Weights of a small transformer language model: MLP 640 ReLU, tied embeddings.
MLP neurons of a small language model. Each row is named by its layer, matrix (up: input weights) and neuron, and shows model dimensions 0-95. Each number is 200 + 40 x the weight over its row's rms, rounded and kept within 0 to 999.
After each neuron's rows, "fires on" lists the tokens most often at its 100 highest values on Wikipedia text that the model never trained on. A number after a token or word is its count.

L11.up439,201,230,178,175,198,169,193,212,215,221,188,199,176,196,265,182,232,230,214,269,222,73,155,133,257,178,198,206,214,170,235,159,253,250,198,155,170,172,163,196,293,211,235,224,227,212,197,173,154,206,164,153,244,213,190,207,191,193,195,153,184,225,306,197,267,218,195,118,258,189,193,177,289,166,194,201,177,172,188,169,222,225,184,222,207,166,222,237,198,198,198,219,209,195,184,174
fires on: ")" 50, " " 11, "==" 8, "H" 5, " t" 4

L2.up544,281,175,156,188,190,213,205,260,216,190,194,226,201,207,228,232,159,230,207,223,197,157,185,181,223,221,257,252,133,165,201,215,208,161,184,168,158,235,180,233,168,89,279,188,190,228,203,233,209,243,159,200,222,231,197,192,235,142,233,223,174,196,182,267,169,87,129,185,193,130,187,183,188,268,238,213,185,230,202,244,227,241,216,211,207,183,250,204,175,261,187,212,234,264,264,193
fires on: "d" 45, "b" 26, "m" 7, "ind" 7, "s" 6, "." 6

L12.up438,168,244,208,201,257,208,223,227,155,119,190,195,141,240,186,194,180,133,183,230,273,119,204,259,274,317,207,126,197,208,249,197,133,155,189,169,239,168,207,223,211,154,191,202,167,168,216,191,176,206,207,204,202,239,135,159,196,204,163,205,275,201,175,282,170,226,239,146,242,165,166,124,186,253,265,181,235,172,254,212,169,151,158,208,228,238,207,207,143,236,169,175,242,176,97,225
fires on: "ic" 23, "et" 9, "t" 8, " No" 8, "andid" 8, "m" 6

L3.up196,127,142,239,223,180,195,238,138,189,164,198,183,245,205,187,241,137,107,208,212,251,204,195,218,245,246,206,235,155,190,163,193,145,229,237,206,275,177,263,180,247,189,110,269,218,173,256,204,181,148,221,154,271,122,150,151,227,175,214,239,159,231,292,227,208,250,268,154,231,141,192,235,249,222,202,221,243,190,194,138,243,157,235,190,256,226,206,202,171,178,278,116,164,225,212,236
fires on: "198" 28, "193" 26, "192" 15, "199" 11, "197" 8

L14.up296,265,269,215,159,196,172,197,199,123,190,155,244,214,89,238,149,188,169,149,123,181,171,186,132,195,168,155,235,147,163,240,184,240,169,143,149,225,266,182,178,311,177,161,249,157,190,220,290,210,111,167,174,171,197,176,179,223,213,198,246,222,183,199,193,270,212,265,187,245,229,217,179,238,208,170,213,219,162,208,248,170,239,148,232,161,147,223,167,282,175,229,191,214,235,128,210
fires on: " " 19, "u" 15, "a" 14, "o" 11, "i" 9, "ar" 6

L4.up256,188,203,212,229,147,228,225,207,208,239,153,216,198,204,273,192,165,187,216,264,237,246,133,186,200,203,230,207,201,141,178,160,191,176,148,137,184,205,228,221,132,146,113,151,276,220,224,291,196,198,160,186,211,193,180,136,134,212,203,203,119,239,226,194,231,224,229,181,233,181,261,211,211,153,304,260,217,200,227,224,222,253,294,212,241,219,229,187,167,173,209,226,175,236,226,173
fires on: "ir" 20, "0" 20, " b" 16, " sub" 9, "1" 9, "4" 7

L14.up88,177,246,196,115,194,230,204,191,235,269,235,228,178,228,150,229,210,219,201,249,160,252,160,215,189,191,260,232,180,165,269,198,229,247,146,172,210,255,206,186,262,233,265,258,220,193,204,150,205,229,192,259,236,221,230,209,177,181,238,151,175,211,206,106,210,156,193,195,167,219,176,173,220,229,225,163,244,157,211,146,152,184,178,232,154,180,240,253,198,143,187,186,186,287,196,230
fires on: " and" 69, ";" 31

L14.up71,154,257,207,158,165,162,202,217,139,222,171,205,237,202,175,195,176,202,300,146,136,145,136,179,211,166,107,234,256,199,186,193,121,222,156,156,209,265,194,90,208,125,206,245,251,127,257,219,150,159,196,262,188,140,254,183,204,294,168,185,170,167,237,275,212,199,176,223,235,177,289,235,201,182,178,206,248,182,196,182,169,268,240,177,232,141,250,181,193,220,217,208,257,190,191,154
fires on: " " 100

L8.up239,155,201,220,217,166,195,120,256,220,207,258,242,247,120,121,217,107,172,132,196,232,255,166,228,249,188,213,225,245,193,152,223,111,125,201,150,175,206,283,241,144,196,100,164,227,126,170,199,187,217,205,212,226,233,187,202,226,195,236,186,120,245,168,227,186,168,200,220,155,128,227,206,184,228,257,243,219,217,175,191,236,215,198,186,203,241,263,292,207,169,233,173,202,204,236,185
fires on: "1" 44, "0" 11, "2" 7, "18" 7, "6" 4

L12.up296,150,272,220,190,272,156,192,228,189,195,146,246,211,259,215,197,186,196,167,186,140,249,191,169,197,194,190,265,216,223,262,151,131,193,188,71,207,193,160,200,223,170,167,145,244,196,198,162,180,219,197,288,222,232,212,270,194,243,168,195,127,215,176,274,260,217,193,204,263,207,177,171,199,178,212,180,187,196,173,231,194,180,228,146,157,187,224,218,122,177,296,195,175,231,252,127
fires on: ":" 29, " the" 18, " " 12, "On" 6, "1" 5

L8.up83,126,193,162,154,157,213,191,245,137,168,206,211,211,195,214,196,213,198,175,179,162,232,234,223,210,177,249,196,234,193,183,163,165,246,220,225,168,166,110,258,211,217,173,216,191,180,221,204,171,167,182,237,171,210,272,165,185,231,154,167,190,278,262,147,230,227,206,176,164,246,189,239,203,248,211,233,125,185,173,149,204,121,150,254,220,191,195,229,248,197,216,170,224,235,114,227
fires on: "ic" 21, "ia" 10, "ine" 8, "ian" 8, "land" 8

L11.up498,217,244,212,166,212,161,153,195,145,195,157,239,160,237,184,218,163,139,242,182,211,159,220,231,189,226,157,212,229,195,211,184,210,160,164,138,209,244,204,170,229,165,209,230,258,225,201,223,155,178,198,233,236,126,222,234,143,246,213,171,109,195,242,306,293,171,160,163,284,203,225,225,174,111,131,253,217,202,215,196,256,260,153,187,218,186,259,245,107,210,248,199,215,218,215,218
fires on: " " 99

L7.up56,195,236,203,139,242,130,235,171,217,174,175,218,201,189,165,205,196,239,254,175,234,268,171,146,279,212,189,249,258,164,259,175,187,224,254,159,229,182,176,232,194,213,186,126,161,181,190,268,181,147,159,201,225,220,206,161,201,267,145,226,157,180,166,183,183,190,210,145,175,142,219,163,256,159,133,244,284,179,193,165,212,196,213,185,119,171,186,132,210,275,179,227,232,286,201,168
fires on: " A" 34, " He" 10, " L" 7, " Sc" 6, " Pro" 6, " Res" 6

L7.up4,219,173,224,149,243,239,205,223,177,182,235,171,157,196,228,151,115,227,173,143,159,229,160,149,199,223,244,217,215,160,223,169,203,133,199,178,223,173,221,226,167,255,198,222,174,152,258,251,161,209,138,227,205,246,181,184,210,197,201,241,212,183,166,211,221,154,197,161,237,158,236,140,186,145,205,170,324,244,255,223,189,174,201,244,134,219,202,196,215,196,143,233,199,257,232,172
fires on: " L" 46, " S" 28, " W" 14, " A" 5

L11.up122,185,228,166,167,224,204,229,190,144,214,180,231,208,150,187,189,270,241,180,199,223,186,202,250,174,150,198,242,156,207,287,236,196,203,147,157,161,192,221,232,248,218,261,234,140,141,209,248,207,193,154,238,232,177,127,214,250,229,179,159,196,286,269,225,185,256,163,206,186,201,178,255,223,196,213,159,151,138,236,201,210,195,186,185,173,162,208,224,177,208,238,219,241,241,237,312
fires on: "." 29, "%" 22, "," 12, " and" 6, " c" 4, " g" 4

L4.up128,176,209,212,204,268,186,199,192,210,254,230,211,177,103,226,211,219,185,220,144,260,151,163,170,121,240,221,225,118,150,232,197,195,329,186,151,151,206,160,194,188,271,237,136,271,118,205,206,239,291,224,206,218,236,208,212,204,263,231,212,150,166,165,227,148,204,205,174,218,187,206,203,189,139,229,230,194,194,264,162,212,213,273,219,173,165,234,195,219,207,146,290,235,144,228,237
fires on: " Mar" 44, "ol" 27, "un" 15, "ev" 7, "ob" 4

L6.up103,177,182,218,177,202,174,190,195,168,180,139,196,156,246,186,175,264,265,217,238,236,233,173,170,223,201,230,191,171,183,228,207,201,227,114,175,245,209,167,168,210,178,224,264,159,196,300,204,223,212,211,251,234,191,225,176,217,154,163,169,200,240,250,39,195,205,189,169,244,208,142,239,278,188,197,242,200,196,226,196,256,240,206,219,132,221,203,192,229,191,310,261,256,182,266,207
fires on: ")," 69, ");" 17, ")." 7, "\"," 6

L11.up139,183,191,235,220,263,208,132,167,206,124,126,222,111,194,170,145,298,296,306,237,214,234,197,119,148,222,200,233,254,208,201,182,215,251,261,177,196,190,218,222,248,258,192,188,216,156,282,197,217,161,215,245,193,222,169,201,230,205,110,191,206,223,245,167,195,245,190,185,165,215,232,258,233,229,210,167,223,209,201,169,138,204,216,189,145,187,274,242,210,200,272,201,247,189,177,161
fires on: " the" 29, " " 21, " of" 15, "," 10, " as" 7

L6.up623,267,224,188,285,214,267,162,185,204,180,282,189,180,200,240,185,224,202,264,249,233,193,253,177,239,162,269,218,139,196,232,219,205,127,160,186,191,171,228,253,186,209,209,155,251,240,183,219,155,114,198,218,209,182,260,158,193,86,222,132,263,236,238,205,246,278,227,190,192,157,200,230,187,163,243,130,202,130,176,206,294,209,235,175,199,205,240,242,199,139,170,140,177,205,84,259
fires on: "h" 36, "ish" 24, "ary" 9, "her" 7, "wo" 5

L2.up162,207,177,223,181,184,187,143,278,181,273,179,194,144,155,232,131,162,258,228,223,263,201,193,186,211,220,249,243,177,210,228,223,225,252,186,115,125,174,245,235,177,153,255,162,237,205,175,236,217,226,152,177,256,222,202,192,146,215,240,242,145,182,109,194,180,155,145,214,220,121,225,171,251,195,216,224,228,276,234,270,156,202,226,203,224,167,196,173,185,258,199,207,176,172,205,214
fires on: "ch" 38, "m" 10, "g" 9, "." 7

L5.up619,266,203,184,186,212,172,168,168,220,177,204,209,215,196,216,183,257,212,188,186,122,227,234,155,229,155,190,244,175,246,209,153,200,247,226,196,196,194,227,143,237,195,149,250,224,255,178,189,134,276,250,212,201,162,182,213,182,187,158,165,228,179,202,205,253,182,170,166,217,166,227,231,205,242,170,239,263,193,151,213,138,177,200,188,122,193,270,222,191,187,229,250,191,254,222,268
fires on: "an" 33, "ad" 32, " music" 27

L4.up143,161,142,261,229,202,183,203,246,179,256,149,245,241,231,252,250,169,196,201,212,220,195,192,202,255,166,199,246,240,242,183,151,123,156,227,180,147,148,212,245,105,121,177,186,222,202,197,234,197,157,152,174,293,170,171,161,198,201,203,206,166,237,211,189,163,181,231,259,242,160,196,222,211,315,285,258,151,200,191,169,223,175,245,184,223,187,224,202,175,173,212,199,193,227,205,215
fires on: "5" 13, "2" 13, "3" 12, "4" 11, "8" 9, "0" 8

L11.up106,186,278,176,260,158,284,187,178,199,252,227,224,195,203,174,174,229,186,248,232,147,158,180,166,153,213,222,256,192,182,280,222,256,180,149,173,206,180,203,213,221,187,131,201,234,248,229,167,223,242,179,253,202,211,213,161,197,259,255,198,160,232,245,176,164,254,159,159,240,222,229,180,254,219,276,146,247,196,203,202,157,192,157,193,158,143,263,210,169,180,166,149,193,247,189,214
fires on: " of" 22, ";" 11, "ical" 7, " and" 7, " ch" 5, "." 5

L7.up328,110,178,143,221,216,229,230,180,194,162,220,205,77,206,152,247,116,134,197,207,203,116,176,257,213,234,196,235,198,252,193,196,253,217,142,195,224,215,201,218,194,156,258,263,206,228,209,214,209,206,231,179,224,223,237,150,182,165,217,188,201,236,180,181,200,211,140,184,269,121,162,163,209,69,173,226,172,228,266,199,158,187,106,237,193,182,249,181,201,185,251,223,221,173,216,214
fires on: "ed" 80, "ing" 7, "ted" 4, "ified" 4

L11.up196,151,187,179,236,204,186,230,175,227,166,217,203,168,131,270,157,174,206,113,235,147,197,185,208,189,236,215,231,219,219,252,125,196,188,166,234,214,187,288,271,229,153,170,232,239,173,228,183,162,148,229,211,256,295,211,199,191,253,212,198,191,156,124,167,157,169,230,96,162,199,231,140,226,165,251,214,170,182,278,120,185,187,196,242,200,228,221,227,209,232,211,109,224,259,220,183
fires on: "re" 15, "le" 13, "r" 11, " t" 6, " f" 5

L5.up473,162,231,130,263,237,221,171,212,226,192,237,237,154,172,142,259,132,195,183,164,142,103,205,141,171,171,193,163,220,214,169,169,181,283,171,190,163,179,251,237,238,168,229,301,176,219,149,219,163,150,243,221,149,187,279,169,190,168,173,94,167,180,235,141,217,199,166,160,224,136,185,174,198,128,244,183,219,180,199,157,164,279,135,227,220,169,253,191,239,188,227,199,162,236,200,235
fires on: "ing" 45, "ed" 18, "med" 8, "ent" 7, "ze" 5, "led" 4

L6.up585,198,209,205,225,158,214,169,227,196,270,221,197,204,213,208,216,165,102,191,196,206,278,220,207,196,124,226,170,286,292,216,179,192,173,289,241,181,168,120,224,269,195,190,82,249,223,168,236,183,157,238,203,182,174,260,254,215,145,227,193,212,170,196,211,242,217,201,219,210,197,186,209,209,154,219,162,190,213,184,192,174,199,173,190,176,209,197,182,164,192,209,186,238,290,120,256
fires on: "ish" 28, " French" 8, "ajor" 7, "ron" 7, " German" 6, "ilitary" 5

L14.up329,132,155,252,201,207,189,205,209,184,140,204,165,174,239,157,183,129,155,199,225,199,206,172,238,307,132,189,238,237,232,172,217,168,197,144,192,271,188,193,222,196,186,181,251,271,191,180,152,181,213,175,247,243,174,255,190,167,233,192,212,150,224,214,193,218,225,260,156,137,156,233,243,184,186,241,164,225,193,170,181,177,197,180,183,230,226,294,265,188,189,186,123,250,225,151,235
fires on: "199" 25, "201" 19, "198" 16, "195" 7, "188" 5, "200" 5

L7.up112,229,153,170,287,235,192,208,139,140,173,167,182,244,260,198,192,140,169,192,223,197,176,203,238,310,206,239,242,157,200,211,240,206,248,201,185,211,190,227,241,265,93,145,178,198,215,201,146,183,236,178,140,273,177,250,162,232,225,203,219,201,158,200,218,179,275,218,252,172,215,135,221,214,196,180,191,192,187,193,153,247,147,143,194,192,193,223,230,143,219,227,154,215,231,203,230
fires on: "201" 47, "200" 28, "199" 7, "202" 7, "193" 4

L14.up36,179,152,251,178,230,254,106,276,177,249,216,209,171,196,261,151,173,266,146,266,247,266,199,143,181,144,205,211,185,230,244,177,238,150,138,228,231,183,192,212,228,119,253,196,192,136,227,197,229,258,187,212,205,190,257,172,218,184,186,228,198,197,190,222,159,130,222,269,172,228,155,201,232,170,195,68,223,137,195,182,203,187,243,209,226,131,185,182,154,232,164,185,237,170,166,211
fires on: " Sp" 26, "m" 10, " sp" 10, " Wh" 8, "ib" 6

L2.up320,211,210,137,209,233,129,193,128,174,200,172,286,231,184,253,178,221,223,239,270,176,78,201,153,174,224,197,208,150,230,165,173,231,159,162,235,221,237,206,135,228,153,173,231,175,255,197,217,227,154,179,232,202,226,226,128,225,154,161,126,206,122,228,198,162,258,151,114,186,217,296,120,223,235,220,276,174,125,245,223,185,212,199,173,180,212,255,205,232,166,200,194,218,239,170,195
fires on: "ou" 70, "ro" 26, "ra" 4

L5.up68,214,234,159,215,261,175,223,161,203,139,232,224,214,197,189,197,208,223,172,252,140,159,226,183,244,176,256,256,212,198,151,180,212,220,212,219,255,195,215,267,148,144,229,191,192,121,124,179,223,151,184,223,220,302,186,212,252,179,251,214,149,230,172,218,208,191,217,110,165,204,187,132,200,134,166,196,179,262,242,174,153,180,202,184,215,232,188,166,192,183,174,143,279,220,165,205
fires on: "le" 50, "s" 13, "U" 7, "r" 7, "n" 6, "B" 4

L3.up82,134,120,299,160,220,135,233,211,198,179,194,237,202,250,248,213,252,240,128,224,183,253,187,211,186,193,222,188,218,188,197,192,193,325,246,220,209,220,165,125,212,165,187,260,210,254,204,198,172,222,260,188,210,167,212,155,238,253,142,256,185,168,214,147,160,114,95,216,190,165,242,272,212,143,175,184,127,167,227,206,233,198,185,190,286,194,223,248,205,226,184,191,210,238,234,171
fires on: " Gre" 30, "te" 12, "ok" 11, "ther" 11, "re" 10, "k" 7

L7.up376,180,233,142,96,272,126,215,241,159,196,232,242,195,207,253,158,230,228,164,275,177,211,172,202,157,217,205,242,181,148,195,213,181,242,252,162,287,219,221,205,147,163,209,177,183,211,184,191,199,161,282,195,201,219,154,199,203,186,212,227,153,189,165,184,194,140,168,177,242,190,210,192,223,221,198,241,78,196,248,211,153,124,288,240,296,206,180,254,195,189,227,215,231,267,220,239
fires on: "te" 32, "ok" 10, "g" 9, "ward" 6, " station" 5

L11.up403,206,279,157,229,222,200,171,245,162,255,171,209,185,227,299,233,186,154,241,249,204,141,176,214,219,167,209,238,213,159,257,179,270,247,175,61,225,262,215,165,230,165,184,138,184,189,222,241,160,185,211,234,215,162,244,209,187,194,233,159,220,264,198,134,242,246,138,205,168,220,171,205,241,244,164,183,208,152,220,193,206,225,182,229,107,146,218,213,187,163,152,232,257,297,130,231
fires on: "," 15, ";" 14, "ly" 12, "ar" 11, " life" 9, "ec" 4

L14.up284,146,209,263,181,211,148,190,238,188,224,278,208,249,160,193,201,196,157,235,158,162,166,260,208,184,230,239,161,275,193,174,167,230,226,204,257,188,172,121,183,231,242,201,259,182,178,211,138,187,132,207,208,173,229,305,262,124,218,159,202,198,287,171,87,249,222,262,195,194,231,224,250,207,274,163,169,186,142,210,108,183,209,184,240,250,202,204,227,185,235,232,163,197,259,236,178
fires on: "ine" 23, "on" 9, "o" 9, "ia" 7, "ian" 5

L2.up106,143,150,191,86,247,251,262,152,210,208,238,203,163,229,250,240,235,167,190,286,151,279,178,200,190,203,238,226,137,210,230,174,255,269,250,210,234,172,150,169,264,189,179,240,148,255,197,186,194,231,172,238,240,175,159,182,214,158,224,116,200,255,241,176,186,162,261,230,166,192,208,239,216,177,207,233,126,180,250,137,275,221,257,212,156,186,189,164,196,183,229,248,183,258,261,291
fires on: " and" 92, " who" 8

L7.up490,208,227,225,182,259,182,188,176,184,201,192,241,218,207,185,248,207,123,268,202,252,206,157,148,94,192,196,233,218,235,241,172,214,322,176,152,170,188,199,238,178,210,148,202,209,129,209,271,191,220,210,175,211,222,202,237,228,236,140,132,119,195,235,281,161,219,187,250,195,175,207,173,179,136,225,219,250,229,205,174,247,242,163,193,137,127,236,212,201,243,248,212,162,179,254,227
fires on: " Mar" 49, "ol" 13, "il" 9, " Med" 8, "un" 7, " Nor" 4

L8.up24,120,303,176,203,255,140,241,153,166,168,116,221,199,188,182,143,250,226,242,239,169,185,205,187,198,146,225,237,225,199,238,234,233,248,217,200,228,206,170,233,285,196,234,203,158,199,205,207,230,206,178,251,245,213,224,180,198,216,222,178,195,262,343,191,198,186,171,181,194,165,229,225,208,184,146,143,194,166,146,160,226,185,211,217,156,214,215,195,164,189,240,248,207,200,216,245
fires on: ")," 47, "," 29, ")" 16

L14.up39,134,167,218,126,212,167,209,208,192,165,173,160,227,149,199,220,163,221,266,210,227,139,204,233,177,133,238,197,183,183,153,119,195,136,216,176,164,231,238,91,226,230,158,222,275,77,187,201,189,181,182,241,153,152,256,214,226,182,228,214,139,202,240,254,257,134,201,117,213,208,227,221,209,222,157,185,231,176,207,164,208,206,264,225,218,140,275,238,210,247,234,167,197,154,153,222
fires on: " " 79, " (" 4

L5.up117,146,185,307,192,258,219,268,222,205,237,236,246,191,223,196,219,210,116,248,221,243,137,170,200,113,210,242,169,198,134,275,219,226,271,201,220,206,197,153,259,155,294,194,167,225,191,184,197,220,263,190,230,175,189,264,233,172,250,163,148,202,146,212,168,198,143,177,224,191,257,150,170,219,223,225,236,194,177,179,138,241,247,170,250,269,183,155,229,192,170,156,200,183,76,173,210
fires on: "un" 18, "if" 9, "up" 9, "ol" 9, "u" 8, "ov" 8

L5.up76,215,257,173,218,254,203,177,149,258,162,211,226,236,99,238,169,206,179,195,165,164,125,233,223,165,195,218,225,162,194,167,208,218,97,238,153,277,202,248,249,194,224,183,174,190,146,214,157,206,165,229,213,99,270,209,235,204,218,186,188,213,280,188,205,215,221,193,258,214,195,209,185,202,210,178,233,109,175,172,153,241,201,200,228,233,130,240,226,246,108,228,217,93,221,149,161
fires on: "ut" 21, "ar" 15, "on" 11, "un" 10, "n" 9, "am" 7

L12.up299,194,244,223,177,246,246,205,228,176,194,174,202,216,155,189,229,239,112,234,233,184,178,248,185,148,175,209,180,200,169,223,146,275,222,227,201,237,223,159,177,182,171,133,280,216,206,203,217,146,195,199,166,184,198,220,215,197,231,159,170,205,284,163,102,263,296,210,234,206,225,160,222,194,238,218,152,157,194,239,154,140,148,213,222,258,179,183,214,114,141,155,219,156,163,222,202
fires on: " and" 22, "on" 14, "ic" 10, "al" 10, "o" 7, "and" 7

L7.up203,226,211,157,173,190,129,204,204,152,96,209,202,138,209,175,223,176,148,193,295,206,166,212,227,266,208,186,203,210,212,282,203,179,130,176,231,250,171,225,173,240,188,196,281,193,260,184,148,171,155,183,226,169,265,175,163,153,154,259,206,212,155,204,206,225,152,262,260,222,215,183,127,161,193,230,194,186,169,238,202,132,240,78,207,218,160,211,212,186,251,190,204,291,210,172,253
fires on: "t" 15, "ot" 14, "and" 14, "ic" 13, "ast" 10, "et" 9

L5.up557,202,243,164,210,184,217,223,170,200,205,207,184,148,200,200,265,273,230,291,190,219,220,240,180,239,193,210,204,200,146,121,194,197,211,150,199,155,170,182,225,179,219,153,224,206,171,188,146,151,196,179,220,188,224,320,163,183,130,233,128,180,280,231,119,259,258,186,240,193,183,165,217,189,165,216,212,216,193,214,207,243,151,200,211,140,221,192,223,210,179,169,199,214,273,126,205
fires on: "al" 33, "let" 14, "alth" 13, "her" 10, "ary" 10, "ual" 9

L5.up529,218,213,155,197,196,185,232,179,237,133,178,172,184,232,190,228,195,190,230,245,158,289,229,206,187,134,189,266,242,204,174,166,219,180,179,184,178,246,256,173,233,180,108,217,221,195,186,192,159,177,232,211,253,185,286,285,262,120,219,163,194,221,154,186,210,245,233,129,247,206,215,217,166,202,175,250,255,212,149,234,220,208,175,223,116,212,282,248,169,296,209,177,188,217,170,245
fires on: "el" 31, "air" 17, "all" 12, "an" 10, "ad" 8, "man" 5

L12.up629,178,181,213,177,238,264,170,244,169,174,157,184,187,200,258,171,96,121,152,294,221,183,170,203,200,192,162,172,207,264,206,241,215,229,233,205,220,246,168,166,235,173,154,228,218,119,212,156,239,272,178,221,216,192,194,113,237,220,281,198,234,167,237,238,159,163,170,222,211,176,190,141,185,192,251,168,263,137,211,229,171,184,242,212,254,115,228,199,186,153,146,175,230,166,191,222
fires on: "p" 26, " com" 16, "m" 14, "ib" 12, "ab" 6

L12.up64,197,220,222,185,229,279,190,199,226,215,215,215,212,137,140,205,225,144,271,212,289,192,191,200,199,174,299,207,251,174,207,170,141,131,189,156,170,164,205,250,160,227,251,152,228,115,185,194,194,220,200,247,246,240,180,207,237,211,209,142,197,202,208,104,223,235,123,141,154,239,162,203,159,219,251,165,256,164,180,206,163,271,220,226,181,148,167,229,246,185,216,258,240,209,171,272
fires on: "am" 20, "." 14, "H" 11, "eal" 8, "er" 8, "l" 7

L7.up297,238,250,144,244,174,133,205,161,180,152,128,251,226,72,228,140,211,155,181,199,129,194,195,162,221,150,174,186,262,237,197,146,230,177,201,260,234,181,190,122,237,224,177,242,193,232,190,183,206,144,182,195,230,225,224,215,226,112,230,199,152,124,223,224,205,223,238,211,180,194,185,181,221,184,250,205,221,157,252,250,207,209,171,249,218,159,213,223,238,200,166,238,202,256,209,202
fires on: "o" 24, "a" 18, "and" 9, "er" 9, "ra" 6, "i" 6

L11.up371,173,199,190,168,244,139,180,220,142,156,284,237,189,180,181,186,214,198,189,194,94,177,188,199,198,239,251,217,201,179,244,229,231,150,254,169,239,275,200,249,228,169,253,203,229,197,197,165,218,220,224,255,232,243,174,147,161,236,248,190,231,299,282,151,164,263,125,246,204,202,174,198,187,224,227,200,172,186,226,214,285,261,248,222,201,164,287,196,254,147,185,203,181,143,97,214
fires on: "an" 18, "or" 14, "in" 13, "ut" 8, "u" 6, "n" 6

L3.up339,264,180,173,119,191,248,155,239,219,262,189,237,197,193,188,171,199,165,322,209,231,196,216,220,213,204,225,193,184,237,187,195,202,208,198,193,90,229,146,166,231,198,233,79,224,185,193,281,175,154,236,236,270,212,233,171,229,178,250,183,139,205,164,163,172,253,175,194,190,172,242,220,193,245,257,223,206,220,208,285,103,281,220,214,191,213,270,211,187,235,233,183,232,257,221,253
fires on: "el" 18, "t" 16, "." 14, "l" 7, "c" 6, "ille" 6

L4.up258,202,271,231,148,220,170,183,218,158,184,225,237,204,223,246,144,183,221,210,230,257,170,165,165,228,209,238,171,288,262,167,203,148,263,209,140,185,210,219,286,151,254,207,189,217,192,207,212,212,120,153,192,191,143,155,252,250,211,169,200,219,171,251,259,227,235,273,204,241,149,201,185,201,80,199,210,231,252,186,254,211,285,244,228,280,130,179,204,212,198,181,103,229,205,172,236
fires on: "i" 19, "h" 13, "av" 7, "u" 7, "az" 6

L3.up612,190,256,183,113,235,184,215,178,204,208,129,231,131,236,163,207,233,252,222,236,141,206,214,147,200,248,260,219,121,237,153,208,224,187,191,165,288,161,207,140,266,91,223,197,171,288,233,193,230,247,148,208,219,252,202,196,178,152,269,170,184,276,165,122,187,148,158,174,193,141,258,216,235,172,215,248,224,167,166,171,172,206,170,197,222,169,199,189,170,208,260,166,200,271,283,255
fires on: "d" 33, "n" 12, ";" 9, "ly" 9, "k" 7

L4.up515,191,199,200,130,198,243,218,161,244,232,186,182,122,174,192,268,172,148,224,321,213,140,220,184,184,206,200,246,148,229,197,200,216,177,158,144,238,182,200,184,261,159,207,204,181,207,194,160,202,230,207,209,204,160,213,153,137,100,164,133,204,273,164,139,158,225,210,234,224,192,186,202,226,170,232,184,206,168,166,223,222,228,178,240,141,148,230,203,158,147,233,266,179,225,261,239
fires on: " but" 53, " and" 46

L11.up241,224,244,193,128,186,100,231,205,193,221,197,235,192,281,205,218,131,176,223,238,193,168,158,184,260,252,184,280,223,237,271,172,137,192,156,190,199,183,255,174,171,159,188,244,238,199,181,209,135,203,134,185,278,223,229,257,159,224,205,164,172,211,196,258,205,133,130,179,201,173,218,195,186,141,207,215,233,225,198,198,182,234,256,191,128,212,211,226,189,274,258,176,206,157,172,189
fires on: " " 65, " P" 20, " O" 11

L4.up570,147,231,173,212,225,174,170,227,205,180,194,210,201,135,199,98,124,174,136,254,202,121,188,185,148,226,196,240,167,250,212,209,198,177,204,144,206,225,294,129,130,164,226,247,192,209,178,156,206,84,177,243,249,231,230,201,228,198,206,143,191,225,241,204,154,278,186,86,185,161,179,143,196,315,187,239,187,159,239,184,216,164,244,198,255,176,186,220,206,254,207,265,246,246,148,235
fires on: "e" 16, "re" 16, "ate" 14, "ro" 13, "ra" 6

L4.up388,191,146,222,282,204,222,279,195,142,179,182,207,206,225,215,179,139,231,195,232,221,182,154,265,285,195,207,194,239,186,201,181,203,245,205,257,255,150,191,182,178,140,158,176,260,135,171,175,143,212,173,204,265,170,139,143,231,185,213,200,160,182,164,184,190,245,256,175,183,187,196,191,198,269,276,263,170,184,165,238,216,191,236,188,206,181,241,257,206,144,204,164,217,274,200,232
fires on: "202" 27, "201" 16, "194" 15, "200" 13, "199" 10, "198" 6

L6.up572,223,231,199,267,215,180,111,199,175,219,236,200,216,194,229,116,209,178,225,111,279,210,233,167,242,249,216,226,266,166,255,250,223,224,165,214,206,158,263,206,255,194,182,244,206,214,207,106,155,136,231,190,186,172,250,152,223,188,177,205,163,162,179,141,264,207,197,240,174,179,180,249,220,91,223,157,228,108,201,248,309,239,179,205,147,215,164,210,219,176,178,168,202,205,96,197
fires on: "ate" 23, "wo" 13, "rop" 8, "ish" 7, "ural" 7, "ther" 7

L5.up231,192,237,217,166,254,154,158,189,158,129,192,220,193,146,204,180,272,157,173,219,201,309,189,210,183,226,246,167,204,179,234,176,243,226,208,224,169,254,226,196,127,225,200,172,227,208,231,267,235,89,194,182,239,225,150,197,214,219,199,226,215,174,282,176,176,196,214,176,247,216,144,195,197,141,152,165,217,168,215,280,205,282,151,181,226,170,247,233,208,232,167,184,272,181,156,187
fires on: "h" 26, "ok" 14, "iz" 11, "-y" 10, "az" 9, "os" 9